Weights of a small transformer language model.
Size: 15 layers, width 640, 5 heads of 128, vocabulary 18187, 86.2M parameters.
Architecture: LayerNorm before each block, biases.
Training: a variant of Adam for these matrices, 880M tokens, 6797 steps.
MLP neurons of a small language model. Each row is named by its layer, matrix (down: output weights) and neuron, and shows model dimensions 144-399. Each number is 500 + 25 x the weight over its row's rms, rounded and kept within 0 to 999. Numbers have three digits each.
Before each neuron's rows, "fires before" lists the tokens most often just after its 100 highest values on Wikipedia text that the model never trained on.

fires before: "\n", "}", ":"
L5.down2053:496520466508475489501472489491528488546495557499530517547506476465483514490508516515526544510496476487504523486484485524502487522519496530490474514454532448505507469478499476523481523454470450519498502490499503512481539467489489550482493506485508520519492473482437521483491487498504464477495519499534500489482566488484483523470495487508566534463547510443461503497528530530502488488522468502466487481492498510544540525524495450494461455506505518497496504469492538462524535529527520502510430507484519489507478551515474544499512521547472535496484529538528530509514515502484472523503496505487487514508480488488457539481558527480479496528513460512503545473506520458474553468508470537498513521544528559471472534516491484502505468458527492509507494509502500506497535489501510

fires before: " |"
L5.down789:497477452468499464491575498495465480491484476537520476496494485487534515452471504481490486523523505517462486514504484476491518512485499517498499511490527491550495467515398517490493497464512505481444485510486504540534480486526510495466481489547512506487513501507517460496507491475499523480491488531476519530510471461477498528505486499512537472506473473487515483473480470521514525500496495516481485446544480501498537481482500459472557485505521497452516546513502501498530454482483504558495492506488534520458528502486463543461516527481515522482523479466515551483469484482516484523476457465479458511502520512493484519499473485491491517503441468503512514506528558542477515479483509504476573471481508524482525513482505492530523502471550481539516467507528510546513514501492510

fires before: " |", " ", "\n"
L5.down1839:526569486512493511513482539520459503505477493468482488477510512519501483520473517507482479485507485513492481468499480486431514503496506517476515501492561488517548522552514484470461533490514545526469542555514539502486495476484516487516492544542480468473453471468466491522495514506483508533532464495482522490494508470502494498461498479469505484493525492477518500494509525500477521479497459522532497513489479550420498534474488468465500477539516490493482497493486497575510492503490465528499515473528513511483466525502510473487488488429493509527530505488497530511508550466490508509537499465498488510540477481516518546495459472469529533521562510511504496487511505484502478481500497495521489537497532470484487514519497538499495484488527487477541513484522489518525525545520491

fires before: " |", " ft"
L5.down1819:465538496461512508495487506535527523506534490510540498516443491540512481500521449504520537467477529498492506548445464539464510500533478506498520479477463517517474520500532492514517473469513505470497468510518496528486478506486484512484539501523490512477524508507498519518516511528508518497538531514499530478498529513526488449488484479522473523478514508520459538511499504519493497479496514544463513511507533562507493523506504521489510527523460509498499484484457466471486546526506500493510543489509495476499497538503481493529529492487482486523501532535513474517532476432463482511515478539500515466487480510496473511496506528496467473502454509481514500504479472486480517510488506497434494469530479510529485509475546458473540472475485519521535562495465463488509501520476533

fires before: " |"
L5.down1186:542532491508491497463480501508545493526550491464489462486477485512487505527467504516474509514533500505451505544555506497478486509510500498487506463498469453559492455462471514505514483499499547506485517489546516492492512483527504497519536484516467552547521467514515529525499495495523558493503457501472497547476526484505538505520495478464487501542523492490493529497516479469516530509462495449526517481536511495456467503512485497504500503508472455512476488534473457482507518506521472524481506481494505446529483481518513502478510530487470511506479520460430507470505497509532505496529468458495522508557523491515503491502498532497514479485525527468484500514494488508507527465494502499482494478464509503534462516501506473487538456504517499530489481495502470536505449485531487

fires before: " |", "–9", ":", "–8"
L5.down1025:486492480462474503492491484541497490517537520504515521503490533472511486458506493515504500466507485490520476521491516514524491491475496507480516587499446542465550489474500459513501499495501473483496488520497457536497454524531480455486471521504505474440500508551494503519435521477465448525548516484483469496459485465555477487510532551507466508473508463507495492486530519462505535492483527501516477496507509511485493549533479494501507483488468497535532508518493484475530487506495500495513528470505484492521493471454449479524485474467534502488495478503510485505552527448517460530510492506487523508466508523510483481460481465524512513531507518507500528501523485497479489556544553506485497495498521459453532528500520525485514509500499501507530538525504490510476486530551440

fires before: " |", "|"
L5.down176:467492507558472517483476518520514480486459522531506507526433491529463529542503501516502493541501566489479509505534505488509503479489503545423437446485509536536512508501464535502507513483487527453462496502524508495530519439536480493486497483526480517507500534473511497532474516533500492492455499516543469463550479490461480496480480503494514496499533548503467484506512528508477485520478498502514467480529535512529494466474495468499492531504500479563508535471466492506477477518475493491498496445495496510508495493493528499481511478529486488509509492511485500488523507515466506519532517488476531503558540514511469543509530499494444531488497492510489491499569510516501523518496465472506537502461533567521464441480483498501517486486518491533519471494503551463458515501552503

fires before: "\n", "|"
L5.down2078:519508474509509492526528519478490522478549497513490488466509527480516480503474483481487525460519476478533489497522526482505474486465480485517540520522486524464559521549532461500461511553539513484470521488479456471476455528459508481493479488461481477490507463561487531485517488482478486515464461470489478534482462461495492447469522445454487517519498522596492487529473490523517510467515509508527505506520484554476475465505485527467505512488500479458524510511515480525508483526505485498494485507500498503489523491485514491539518489531488472459496511494473530495451503534503497533488494483550490475526496498528503490485471469492475504559514490519474491494504501484487530498515524525530497503513475485522549517482481509518509492523484475504491517530491474475488498505489481

fires before: "\n"
L5.down802:518495511483490505515535504476496459443497532515527470508532497537490519531508482502503500456488530516530487458503473463491480523499507478492525531489504493476508492499514475480526493485468522515496528505488463439498517518455511537474467455453495507530503485464481455465502494536467487522495482516495532526490485494498471510482485496517507524539529482494483464566518514492513475492503452511483514540498474507517501519512484536449494463520508526534532475453551516517477524476503456488467459490480492480498516523487483502521427509499479548493461490475487559513492458516487502501513518529514508484538544465463518522491542475541505496488526490510511559486527464536482514478491490552457479504499518508507534522504507504494508488508520507491469508525531489451469467454540497

fires before: " |", " "
L5.down782:529517485478478494496512499499513488505469459499491504485505515501509473531489481487531516518524485485440488500533468520541488484466486535478536436470463476516528514465471513495467484500504533497478528494536485485503497494536503462491531483515510498507480517540505493461545501479512541484522496483498512521515525504497503510505505460520497514529503503548506482516435469499538558510493486502449470483547492481467511536443496508503509501461557499465510484518489542474523482502533465525532466515506514509536491492513499514486497490495466467500483489488526553483503454495519466475521489472517503498534463486521496475453479528493468517583499518478513534528488495476532504491497527475502494483536495502548431492537495494482518481523570563541538527489482466527494478529469532

fires before: " |", " Votes", " %"
L5.down1333:513508498499504501487526513537520487525494511531530489508448517561562482478543517520470490471505494506499491495491455527522533488458492480512550492524463515510531496497453469509480518521499439538486508479517505455517517526495470480480452499501499494548529493517502480498467529559522485515493535496486477505497522509497505510518456516483453491462467498521477475497493466468491491524530565463524479515510483457493537524509520487483547506457491440502513504515466480505441497476552526494495452501479512526484520477514533454507479497474487484499506491517474516471511496497468518495486474516484463559496516515518486524488483521532472462542521474508502489487500522492462471457501515443479516525475486484447533481504471447479495462526487525505523492522468478546490536479457495